python train.py --norm_place="pre" --positions="rope" --init_std_qkv=0.015 --init_std_down=0.00335 --optimizer="adamw" --lr=0.000736 --warmup_steps=329 --decay_fraction=0.838 --train_tokens=968800000
MLP neurons of a small language model. Each row is named by its layer, matrix (up: input weights) and neuron, and shows model dimensions 176-239. Each number is 200 + 20 x the weight over its row's rms, rounded and kept within 0 to 999.
After each neuron's rows, "fires after" lists the tokens most often just before its 100 highest values on Wikipedia text that the model never trained on.

L2.up2000,191,219,209,185,211,220,207,202,218,177,173,176,226,204,215,217,199,217,222,210,194,203,191,181,237,194,228,171,165,195,227,228,182,200,166,198,191,185,207,190,181,199,198,218,238,277,205,152,171,202,170,208,217,212,190,173,205,171,200,205,224,239,237,176
fires after: "\n", "the ", "The ", "th ", ". ", "first "

L6.up906,224,211,188,204,248,190,180,208,179,198,199,165,181,174,201,210,211,203,246,209,206,194,181,207,201,178,235,230,231,180,213,243,202,216,195,163,191,200,217,240,213,201,218,172,183,191,188,216,234,198,185,232,173,208,177,165,196,188,188,197,218,193,185,168
fires after: "| ", "a ", "; "

L2.up2204,171,200,206,196,184,179,181,215,221,221,200,219,226,186,217,204,201,186,196,206,177,237,204,218,191,215,188,203,209,174,189,190,201,160,231,218,217,212,192,180,217,196,179,214,198,207,175,205,206,212,202,217,194,198,200,170,173,182,185,250,176,199,191,200
fires after: "'", "the ", "mid", "and ", "s ", "’"

L2.up1783,134,211,206,183,194,173,221,220,210,208,159,210,206,201,220,214,215,228,195,187,160,174,188,196,181,214,181,194,193,180,201,186,169,173,159,182,204,197,221,196,203,200,212,244,245,172,208,217,204,235,207,192,177,213,253,210,189,215,179,221,198,220,190,181
fires after: "of ", "the ", "'", "St", "The "

L2.up2097,194,189,201,169,208,198,216,229,184,210,180,194,229,206,209,221,239,194,198,224,210,183,197,181,223,165,199,162,220,172,187,177,221,218,175,222,202,179,232,195,216,219,200,213,215,196,209,196,204,207,202,199,171,190,189,176,173,195,162,205,219,193,195,209
fires after: "the ", "| ", "The ", "first ", "of "

L2.up1172,228,221,203,200,196,212,186,213,207,209,194,195,196,207,217,173,196,215,203,203,215,217,197,218,161,205,223,147,185,175,177,177,196,172,167,205,175,187,203,194,214,193,234,221,193,177,196,176,196,228,200,195,175,198,189,181,170,200,236,214,163,217,215,208
fires after: ") ", "- ", "| ", "; ", "Cor", "4 "

L2.up164,168,178,183,207,236,175,172,218,193,187,196,200,171,168,204,192,220,220,176,200,221,204,192,190,185,198,211,186,216,169,203,201,198,199,204,190,189,225,210,179,188,198,199,222,154,224,185,180,213,179,216,233,190,186,181,248,166,157,213,196,172,188,206,183
fires after: ".", "|"

L6.up1635,191,202,236,175,291,225,233,187,195,220,195,186,209,177,168,182,195,215,235,198,213,165,179,194,208,202,231,245,178,235,217,225,207,231,184,190,176,161,200,207,197,195,191,190,220,182,195,230,209,216,176,200,199,232,203,178,199,194,206,196,199,213,215,194
fires after: "| ", "; ", "/", "ob", "No"

L2.up2163,209,211,215,167,245,210,236,201,222,181,209,230,202,179,205,220,209,222,181,185,221,181,225,180,185,188,204,165,171,244,190,160,179,198,221,180,230,208,213,207,191,222,204,207,170,238,174,209,231,175,222,238,200,205,195,212,202,160,199,165,224,213,200,224
fires after: "|", ".", ")"

L6.up1770,202,216,201,211,207,208,193,219,199,193,146,200,174,182,223,182,210,238,216,196,167,181,240,222,195,217,200,210,197,221,200,213,219,199,212,152,204,219,195,207,200,189,191,193,198,188,213,150,193,176,188,167,232,204,205,187,174,219,168,196,160,211,187,196
fires after: "| ", "\n", "\n\n", "was ", ", ", "- "

L2.up2217,212,211,189,202,214,228,212,218,224,200,192,195,184,192,191,183,211,215,217,161,232,176,215,233,220,227,198,188,206,189,190,171,166,167,187,154,232,238,219,182,195,173,197,195,186,215,231,185,208,186,209,204,194,216,186,221,183,142,223,197,186,226,203,205
fires after: ".", "|", ")"

L2.up120,176,186,213,206,207,167,161,210,178,244,184,204,204,211,223,186,235,195,212,205,179,188,188,201,200,161,238,209,195,165,182,207,198,212,188,248,189,208,208,202,214,215,226,225,209,224,153,234,220,202,203,184,192,215,211,179,192,173,234,192,214,197,189,180
fires after: "the ", "199", "198", "202", "s "

L6.up2179,194,186,204,202,146,250,188,169,206,190,181,194,240,210,198,200,203,171,185,187,219,185,158,224,196,172,203,179,219,214,156,225,192,187,206,176,208,234,193,173,203,207,185,220,185,211,201,184,216,225,187,208,206,173,209,201,167,203,192,189,209,186,217,202
fires after: "| ", "Born", "(", "Died", "m ", "″"

L6.up2069,193,189,200,214,221,210,189,225,216,178,179,191,197,191,224,188,194,195,166,139,184,200,203,199,214,210,209,216,231,198,152,195,195,206,200,158,212,199,203,179,204,213,194,218,216,220,189,207,189,222,200,210,192,201,195,190,175,203,211,198,197,206,185,193
fires after: "| ", "\n", "North "

L2.up1234,213,168,186,187,255,180,220,222,220,208,188,181,224,212,190,186,166,192,183,209,207,196,195,207,163,216,229,226,226,206,182,215,222,185,214,203,207,152,189,168,195,205,242,177,224,206,210,185,197,187,190,205,230,196,225,186,160,191,176,220,156,178,225,211
fires after: "the ", "The ", "\n"

L2.up1020,190,144,243,174,204,210,241,198,219,204,189,180,246,208,179,191,197,202,193,174,228,197,203,188,194,170,207,208,195,188,193,200,206,176,215,227,208,182,189,207,201,189,186,226,224,230,206,205,213,227,237,181,217,181,220,208,210,142,213,225,202,185,202,197
fires after: "|", "| ", "The ", ". "

L6.up2149,205,195,213,194,191,192,190,161,176,204,145,187,198,179,199,177,179,183,213,174,191,197,210,190,209,199,193,231,205,170,210,201,157,174,204,156,203,205,200,189,200,207,181,207,197,199,197,221,219,204,188,179,207,229,205,172,189,209,201,202,201,221,195,202
fires after: "\n", "| "

L6.up1575,229,225,210,205,220,183,194,206,255,226,201,183,219,195,151,189,190,192,195,207,193,186,185,220,211,221,186,208,213,240,217,222,202,213,219,184,158,214,173,220,198,223,191,193,211,213,189,220,232,188,182,158,189,171,195,218,184,196,174,218,201,192,227,184
fires after: "| "

L2.up86,202,206,179,205,217,219,189,171,234,209,192,222,185,170,195,175,203,216,177,152,199,200,216,199,170,212,193,215,218,202,195,170,163,164,204,170,239,201,210,183,201,196,196,202,192,223,220,172,207,183,179,235,171,195,205,184,185,149,203,210,205,229,206,195
fires after: ".", "|", ")"

L2.up700,179,200,213,200,208,204,224,214,172,169,194,215,217,188,222,169,172,198,177,215,197,208,221,202,168,206,193,179,207,184,181,182,201,165,201,206,219,182,191,210,210,216,178,173,211,180,241,215,220,206,168,218,195,240,211,243,190,194,185,201,210,182,211,200
fires after: "| ", "self", "ust"

L2.up450,189,186,214,186,230,219,212,209,205,198,176,187,208,180,235,181,205,231,201,189,187,206,230,209,187,226,242,199,201,176,188,214,188,210,205,214,202,209,198,151,217,211,220,170,224,193,206,243,184,196,208,230,230,201,225,168,203,226,211,195,177,202,232,182
fires after: "| ", "- ", "; "

L2.up1989,157,180,201,186,163,211,211,185,195,178,176,188,169,186,191,220,206,212,233,215,226,201,224,180,198,191,200,180,212,183,189,153,197,215,201,209,194,196,224,197,205,232,215,197,182,202,173,211,201,188,198,231,187,210,243,172,198,199,176,185,181,209,174,209
fires after: "| ", "Sh", "- "

L2.up479,190,184,215,176,213,208,192,201,158,176,208,193,177,203,216,157,209,201,185,188,197,222,211,140,177,231,246,188,191,196,214,191,190,163,201,225,202,203,192,200,189,236,216,179,175,188,213,213,208,191,188,217,192,199,223,216,179,222,170,176,203,210,255,211
fires after: "| ", "- ", "martial ", "'"

L6.up1878,195,216,195,175,208,208,179,177,224,219,238,175,216,192,185,206,194,185,200,179,185,198,186,220,190,198,252,188,192,224,157,215,188,200,196,138,188,214,203,188,166,187,227,195,190,206,201,182,209,222,202,229,192,181,188,187,158,186,214,206,196,194,178,220
fires after: "| ", "; ", "Albums "

L2.up1283,201,221,218,203,175,225,192,199,192,172,194,242,173,202,222,149,206,195,208,158,229,172,209,153,176,178,205,172,220,224,182,192,183,218,205,217,198,237,178,184,237,188,167,208,186,222,180,194,211,204,183,193,186,240,205,200,211,198,189,198,207,225,201,196
fires after: "| ", "Early ", "("

L2.up1836,183,205,198,154,205,221,211,192,221,205,201,194,172,192,168,174,187,212,197,196,218,202,238,203,177,185,230,166,175,198,169,146,198,174,203,153,214,191,212,217,215,219,189,194,177,211,214,161,196,151,229,220,216,191,201,203,168,181,197,227,208,204,207,193
fires after: "\n", "\n\n", "|", "."

L2.up2006,198,205,238,187,198,200,189,177,181,203,174,181,193,198,230,181,223,224,196,181,215,223,195,212,188,208,214,176,229,188,208,233,188,176,226,192,206,190,210,183,194,197,215,198,214,230,188,189,214,210,200,208,211,190,202,184,202,206,182,210,181,180,194,197
fires after: "the ", "his ", "The ", "their "

L2.up541,222,194,220,204,228,229,195,216,219,194,187,232,217,200,186,204,231,228,181,189,178,161,193,180,198,169,195,176,241,225,201,208,199,206,168,230,216,169,173,198,197,235,238,236,228,203,197,203,175,207,178,215,198,202,189,201,210,201,183,215,215,189,221,216
fires after: "| ", "(", "Formats"

L6.up1131,180,192,237,209,293,203,220,207,182,178,214,223,194,196,182,186,229,203,197,196,213,153,205,196,202,197,220,194,207,184,172,231,188,198,212,190,210,242,211,209,207,211,209,199,201,219,211,204,225,170,197,219,195,173,221,174,183,199,216,205,176,239,221,181
fires after: "| ", ") ", "No"

L2.up515,204,190,230,167,223,176,233,200,223,215,187,194,206,205,206,180,178,193,228,188,202,221,197,193,206,227,227,211,177,208,197,226,176,238,174,208,193,210,201,147,181,209,196,181,208,216,235,223,201,223,211,195,209,180,213,203,186,194,237,193,197,198,218,237
fires after: "the ", "a ", "an ", "The "

L2.up535,172,183,183,162,242,187,211,226,203,195,177,215,213,192,219,194,207,203,213,208,194,173,205,161,174,216,180,167,231,192,188,180,223,197,227,187,214,158,189,181,239,235,203,222,179,199,191,167,191,198,198,187,190,221,184,235,196,190,189,183,211,176,186,194
fires after: "| ", "(", "; ", "Turn"

L2.up147,166,193,187,177,219,221,201,201,177,191,200,227,179,246,234,186,210,193,221,215,236,188,204,178,213,180,222,156,188,180,207,206,185,171,188,219,181,199,191,210,202,203,194,211,184,193,243,191,222,229,213,243,163,182,198,207,194,208,206,206,212,208,208,196
fires after: "| ", "(", "'", ": ", "; "

L2.up1099,115,194,234,205,175,193,217,222,193,218,171,204,208,208,193,178,212,164,216,204,183,192,237,216,210,202,198,182,200,170,176,219,198,182,193,209,170,168,197,199,205,228,204,201,210,213,162,225,203,183,222,204,195,193,198,194,200,194,183,198,186,220,181,213
fires after: "| ", "- ", "Sh", "the ", "Fly", "aver"

L6.up449,215,191,181,198,195,191,206,200,215,182,188,203,195,198,192,210,226,190,194,170,186,196,214,190,194,223,216,180,219,207,179,201,214,185,205,175,198,175,205,179,190,206,179,220,208,211,195,196,181,202,195,213,179,214,225,204,159,192,211,200,190,200,228,213
fires after: "| ", "the "

L6.up614,225,181,191,209,199,198,200,180,217,248,181,211,189,195,218,198,169,180,197,186,226,219,208,179,211,198,197,212,173,243,204,233,204,229,230,201,202,236,157,186,198,190,193,238,200,165,196,199,166,186,228,181,197,219,179,197,191,186,200,206,149,181,215,205
fires after: "| ", ". ", "\n", "\n\n"

L2.up274,204,189,166,173,246,202,218,180,189,244,193,226,238,214,240,206,189,190,176,162,215,238,176,168,174,211,213,204,215,218,181,206,215,209,185,178,168,202,197,184,227,205,205,179,193,199,207,237,210,195,195,183,202,200,198,205,200,211,225,222,203,192,224,221
fires after: "| ", "a ", "to ", "important ", "– "

L6.up1259,202,216,226,210,247,165,220,191,212,182,219,218,205,209,198,178,193,217,201,179,189,209,207,178,201,210,215,217,179,190,203,201,208,205,197,175,184,187,170,202,218,195,205,212,201,202,211,200,209,216,195,199,218,156,229,178,174,204,176,180,213,213,182,184
fires after: "| ", "°", "′", "L", "d", "place"

L2.up188,243,230,227,198,174,195,216,218,190,235,185,191,177,203,210,212,210,218,204,173,201,210,212,189,205,180,202,215,209,179,226,179,190,167,184,221,212,217,195,186,183,217,202,231,225,215,217,199,181,194,197,250,198,181,176,202,195,185,186,201,217,194,201,200
fires after: "| ", ": "

L2.up1143,186,190,213,185,172,176,214,248,181,172,178,227,176,204,245,197,179,197,231,216,205,205,199,199,203,190,218,174,210,208,181,203,153,155,204,203,232,173,161,220,163,215,220,185,188,178,225,203,227,213,199,218,209,234,205,190,220,197,204,176,189,172,197,215
fires after: "| ", "(", "X", "1"

L2.up2136,176,201,194,175,221,196,203,195,208,205,179,199,171,208,228,195,180,214,205,162,174,211,200,193,190,211,198,188,195,216,193,189,192,194,223,182,167,229,183,156,221,215,194,183,207,233,228,174,206,193,173,200,182,220,220,198,185,206,196,215,222,204,195,210
fires after: "| ", "the "

L6.up1002,190,181,200,195,230,209,224,167,220,198,230,197,225,202,201,179,205,216,194,194,191,201,195,197,207,191,232,193,191,205,194,214,208,203,198,209,195,220,214,169,187,213,173,216,211,188,199,200,194,185,206,204,171,195,199,167,182,170,202,202,182,202,186,187
fires after: "| ", "L", "m ", ": ", "on "

L2.up2191,160,197,196,192,183,250,201,184,216,203,193,199,223,183,197,174,194,215,223,208,199,219,192,217,159,189,203,191,202,212,206,172,199,244,170,227,191,196,204,208,209,241,185,166,183,169,176,235,209,187,179,210,225,186,224,228,184,170,201,212,199,216,206,185
fires after: "| ", "Total ", "Sh", "place"

L2.up1699,207,160,195,199,176,220,152,201,170,170,215,190,186,225,215,161,194,204,189,191,164,218,224,176,172,217,208,181,209,181,203,217,201,159,207,225,194,201,167,203,226,256,205,205,216,240,181,184,221,199,183,214,193,246,178,227,177,179,191,179,215,203,200,204
fires after: "| "

L2.up2051,214,180,206,178,217,204,245,214,239,215,188,232,212,230,206,198,176,234,185,205,197,188,199,233,180,223,214,188,205,177,191,224,231,186,179,221,187,198,207,175,227,246,200,203,211,189,202,202,187,215,195,210,196,213,190,168,194,209,184,232,212,214,198,220
fires after: "the "

L2.up1132,200,157,221,206,199,205,196,192,223,208,190,175,218,182,228,204,165,178,217,172,191,203,215,190,194,177,227,204,214,161,179,176,172,182,209,198,209,232,196,189,200,201,193,189,198,231,187,192,186,215,205,227,221,195,169,180,227,184,168,203,216,174,221,208
fires after: "| ", "800 ", "N", "FRA ", "W"

L2.up607,197,206,216,180,236,199,211,184,178,162,191,167,172,219,223,212,180,176,226,179,193,200,226,208,211,224,204,209,186,190,209,184,211,217,196,183,229,183,214,190,203,200,227,215,208,255,216,207,195,203,205,220,191,178,208,215,193,182,216,199,171,194,249,208
fires after: "the ", "an ", "a ", "The ", "is ", "\n"

L6.up697,193,185,212,218,242,215,178,228,208,158,199,233,224,174,163,171,210,224,209,205,185,186,184,236,154,196,222,249,166,197,212,191,148,193,198,191,186,180,155,204,213,192,207,177,203,193,197,181,217,192,216,174,245,197,175,197,197,197,206,194,174,193,211,177
fires after: "| ", "the ", "digital "

L2.up2232,186,208,222,216,189,160,213,192,223,220,186,203,223,221,187,219,172,225,216,189,209,205,175,191,207,189,217,191,171,191,185,243,182,219,203,219,191,223,173,153,215,201,197,211,239,177,193,214,182,209,207,194,204,202,195,190,200,232,172,229,189,188,196,225
fires after: "the ", "his ", "s ", "| ", "its "

L2.up283,203,181,202,193,242,224,203,208,194,193,175,176,187,186,213,214,195,198,195,147,195,213,224,195,201,220,155,202,187,203,192,207,207,198,221,154,233,187,203,171,186,191,199,220,244,211,232,235,186,186,208,194,189,215,203,187,170,218,180,172,159,214,211,178
fires after: "a ", "- ", "| ", "an "

L2.up1602,194,213,225,196,224,199,210,235,202,187,200,174,168,198,189,164,200,171,182,190,181,217,194,189,208,227,218,183,219,181,212,215,179,197,239,178,215,200,213,150,197,211,216,194,211,239,236,211,241,202,208,207,196,186,189,195,202,195,161,219,197,213,175,185
fires after: "the ", "\n\n", "=", "The "

L2.up1116,208,182,226,171,193,192,174,198,198,192,172,208,217,181,197,188,201,188,180,189,232,206,188,198,147,231,189,182,196,197,214,228,209,215,191,234,184,181,193,169,218,212,204,216,200,189,217,203,210,200,195,245,255,207,209,196,203,235,169,214,203,177,237,175
fires after: "| ", "the "

L2.up866,181,184,239,205,173,206,205,206,216,202,164,187,226,213,210,193,186,245,214,193,211,231,230,180,179,202,214,174,160,160,178,229,199,192,204,190,211,197,184,205,224,212,194,154,218,193,176,228,197,209,180,216,180,210,206,186,199,177,198,177,196,236,214,218
fires after: "| "

L2.up769,177,197,201,199,191,188,201,178,209,181,189,206,174,184,186,197,184,200,173,160,206,214,223,213,182,215,207,200,219,157,217,175,165,182,194,166,204,216,213,201,205,211,199,207,207,198,211,170,191,208,211,221,179,202,189,189,133,152,212,231,197,247,193,200
fires after: ".", "|", ")"

L6.up158,182,199,197,200,241,184,180,221,212,208,168,187,179,182,232,194,201,197,167,203,208,180,250,204,193,170,179,191,233,181,208,224,214,222,194,222,210,176,192,213,220,221,195,194,191,208,208,177,183,179,196,191,208,194,209,208,207,186,190,205,146,176,174,224
fires after: "- ", "0", "200", "202", "\n\n", "as "

L2.up337,216,182,177,221,209,209,213,204,216,211,179,158,220,219,191,204,198,224,208,181,204,232,178,199,206,246,179,173,199,210,207,178,177,199,201,193,185,178,178,192,177,190,218,204,217,214,210,209,179,207,208,190,186,207,208,204,186,162,200,213,221,236,171,233
fires after: "the ", "The ", "a "

L2.up805,192,187,196,145,186,208,194,205,202,233,181,207,194,195,207,208,192,185,171,194,160,198,195,171,186,199,217,183,164,210,185,170,213,182,177,221,197,209,202,197,192,229,231,234,219,186,201,210,223,215,189,257,222,196,171,194,182,207,204,195,210,191,225,210
fires after: "| ", "Capital ", "Label", "- "

L2.up388,212,185,237,185,183,186,215,234,223,179,185,176,202,192,197,202,208,206,180,201,223,220,174,167,193,204,179,201,197,152,195,173,197,164,220,203,225,163,218,205,211,212,252,196,203,173,218,209,191,187,217,203,218,180,178,192,186,210,176,217,168,194,209,207
fires after: "| ", "|", "the ", "– "

L2.up1179,217,188,218,173,182,206,205,236,225,213,167,187,197,179,199,194,221,194,200,183,251,216,198,208,203,237,229,196,223,175,196,192,193,196,203,197,233,189,187,188,218,189,193,173,201,209,228,232,180,201,189,191,210,235,241,208,191,205,233,186,214,171,204,205
fires after: "his ", "the ", "a ", "their ", "Their ", "s "

L2.up556,165,203,216,135,169,178,189,196,214,202,177,216,164,215,189,181,193,191,207,169,206,187,191,178,174,191,193,196,199,161,196,224,209,186,221,214,219,197,180,162,195,214,218,213,209,193,208,190,204,231,219,197,199,231,197,185,214,222,167,181,203,159,232,178
fires after: "| ", "(", "in ", "1", "medal "

L2.up150,163,185,191,221,184,179,206,199,192,217,204,173,197,217,159,209,219,226,184,217,191,196,172,215,215,239,253,188,208,190,232,217,219,221,230,171,215,225,209,164,213,215,178,230,219,218,166,217,166,221,206,222,214,215,179,195,188,202,181,217,203,196,178,199
fires after: "the ", "The "

L2.up655,174,210,258,161,199,201,205,206,193,195,179,217,180,220,179,237,203,227,224,201,228,180,234,167,190,212,224,207,218,213,227,198,189,212,203,169,210,217,203,191,194,193,202,188,164,180,221,213,207,172,209,222,221,198,201,195,208,210,181,199,215,208,196,231
fires after: "was ", "were ", "been ", "be "

L2.up1851,190,198,206,194,234,175,195,209,186,147,185,189,209,218,235,206,191,205,210,191,200,146,202,196,161,214,202,202,204,180,132,182,195,186,203,214,201,190,210,197,180,200,230,185,200,216,192,211,203,230,213,209,204,201,178,214,213,192,222,231,199,208,216,192
fires after: "| ", "1", "2", "("

L6.up69,211,155,204,222,242,198,215,190,175,205,226,200,204,203,200,187,199,200,204,225,221,190,206,179,190,197,212,214,155,202,247,195,186,205,176,195,175,251,191,192,220,193,182,235,201,209,213,198,167,181,186,175,194,169,217,203,183,197,193,208,201,207,183,197
fires after: "| ", " ", "ISBN ", "′", "L", "°"

L6.up588,205,225,197,192,239,198,177,173,198,207,210,215,198,198,192,183,192,205,204,175,197,215,196,171,211,200,233,185,202,190,194,204,195,202,209,143,194,192,212,175,202,198,189,203,203,222,196,198,217,224,189,212,213,201,195,214,170,205,188,220,204,236,206,186
fires after: "| ", "E", "W", ", "

L2.up2107,219,197,228,205,214,210,210,204,197,242,172,182,203,202,205,184,197,211,206,204,219,222,213,174,174,162,189,175,167,185,206,184,209,189,212,222,167,223,182,181,205,190,198,195,238,195,224,198,212,218,194,224,168,183,217,226,184,189,180,198,202,171,193,241
fires after: "| ", "year ", "a "

L2.up38,207,155,210,178,190,162,184,198,208,205,155,163,188,205,229,219,205,192,184,189,194,150,241,195,194,193,205,197,199,180,200,203,225,206,176,175,208,143,196,178,191,179,213,214,186,211,212,183,236,198,196,242,211,204,202,162,193,191,211,231,159,205,197,172
fires after: "the ", "The "

L6.up1969,245,198,215,207,217,219,205,207,198,255,195,211,199,200,193,230,217,219,144,197,247,192,254,191,182,204,201,200,194,227,185,195,163,227,196,206,212,229,225,204,194,193,175,223,185,161,207,216,209,202,204,205,206,195,227,155,204,201,208,200,212,214,203,199
fires after: "| ", "ot "

L2.up1031,190,187,212,220,178,214,201,197,209,205,180,169,211,202,205,197,199,218,226,197,182,193,192,205,204,186,241,199,207,179,195,206,181,223,186,207,176,200,199,175,207,198,231,158,194,226,187,199,176,208,197,189,187,246,218,208,191,202,185,265,234,196,210,228
fires after: "the ", "United ", "'", "S", "an ", "), "

L2.up446,184,189,224,205,190,195,189,206,219,237,161,210,201,209,227,204,172,202,197,210,231,226,215,202,182,222,220,177,212,157,184,200,187,182,203,143,165,187,202,206,256,194,207,194,172,200,225,165,188,238,201,213,217,216,187,197,201,164,203,198,234,179,180,188
fires after: "| ", "was ", "\n\n"

L2.up357,226,196,210,190,224,178,181,209,207,184,202,215,183,175,219,155,202,205,210,194,221,236,240,207,199,143,221,210,200,166,201,192,203,173,196,208,221,194,179,191,203,232,217,186,241,219,175,209,222,198,212,192,179,194,180,194,185,202,206,195,214,182,199,209
fires after: "| ", "the ", "mid"

L2.up544,229,195,209,178,172,196,203,174,171,185,169,228,224,214,189,206,191,202,211,146,198,165,203,204,227,206,230,216,210,195,152,180,190,204,155,218,185,214,204,209,202,233,231,169,206,181,235,191,215,218,192,213,210,170,218,198,190,201,162,205,204,215,195,220
fires after: "| ", "(", "We", "and ", "with ", "I"

L6.up974,215,190,233,179,207,229,181,218,193,223,207,208,191,189,178,203,179,232,208,194,199,186,212,217,214,243,201,199,208,209,210,175,155,219,214,190,169,245,185,208,193,195,210,197,192,198,181,208,213,222,169,232,226,197,172,194,199,209,188,202,212,196,171,168
fires after: "| ", ") ", "("

L6.up958,211,199,215,184,216,185,197,173,218,214,182,198,244,173,202,201,206,196,191,195,221,171,216,190,199,173,212,249,187,187,185,223,188,223,221,213,203,199,172,212,214,196,207,209,219,167,208,194,193,210,199,202,217,199,225,192,194,197,223,196,211,215,207,161
fires after: "| ", "(", "(−", "–"

L6.up2076,181,195,236,179,200,195,175,240,194,205,150,200,250,202,178,209,181,197,167,204,189,196,200,229,202,216,194,223,198,175,218,188,195,217,201,200,199,246,198,200,203,220,231,205,205,223,185,188,201,187,222,172,167,187,194,213,209,216,188,240,192,238,207,219
fires after: "| ", "- ", "ISBN "

L2.up2085,218,221,242,216,219,196,207,203,208,223,190,214,208,202,169,203,204,212,210,197,194,233,219,211,183,170,197,184,167,202,189,171,213,206,191,240,243,231,217,193,208,191,211,232,186,186,206,203,200,211,224,210,185,195,198,256,203,223,213,172,155,192,210,217
fires after: "| ", "\"", "- ", "(", "(\"", ": "

L2.up1055,189,191,214,184,217,205,218,208,235,174,212,175,191,203,197,229,199,184,167,153,214,196,194,198,201,222,206,176,222,170,192,198,201,198,204,157,225,204,227,178,193,198,209,210,180,190,185,197,209,204,229,222,232,204,201,203,207,190,213,222,174,229,194,196
fires after: "|", "."

L2.up1121,177,164,239,217,197,192,225,241,226,208,195,206,187,208,189,195,210,223,225,192,184,175,194,178,184,199,191,200,218,192,173,173,196,150,189,200,194,209,198,211,189,206,235,185,193,205,192,221,182,191,225,217,205,207,176,264,182,225,192,187,171,195,254,190
fires after: "| ", "(", "– "

L2.up74,212,197,229,200,180,238,180,198,206,185,203,229,215,206,198,198,222,197,201,179,193,202,198,150,193,221,227,190,208,181,168,208,198,229,220,214,188,176,197,133,211,225,207,188,183,183,232,156,196,194,203,175,195,250,199,235,189,220,195,212,196,190,197,223
fires after: "| ", "finished ", "ano ", "the "

L2.up49,170,209,216,199,187,203,160,189,196,189,192,203,189,193,192,196,232,201,205,180,205,199,201,161,173,188,221,200,197,187,167,200,191,166,194,184,210,229,150,191,205,212,177,214,191,176,193,213,198,192,184,207,192,229,196,212,151,197,221,205,235,183,180,228
fires after: "| ", "("

L6.up1793,217,195,188,173,204,204,220,199,219,176,179,201,214,195,203,188,197,178,189,187,208,216,195,193,193,210,192,211,210,220,158,189,193,219,219,158,217,169,200,147,203,221,197,186,195,190,224,168,199,200,214,184,207,194,203,196,165,202,190,172,209,190,199,189
fires after: "| ", "\n\n", "- ", "; ", "\n", "Al"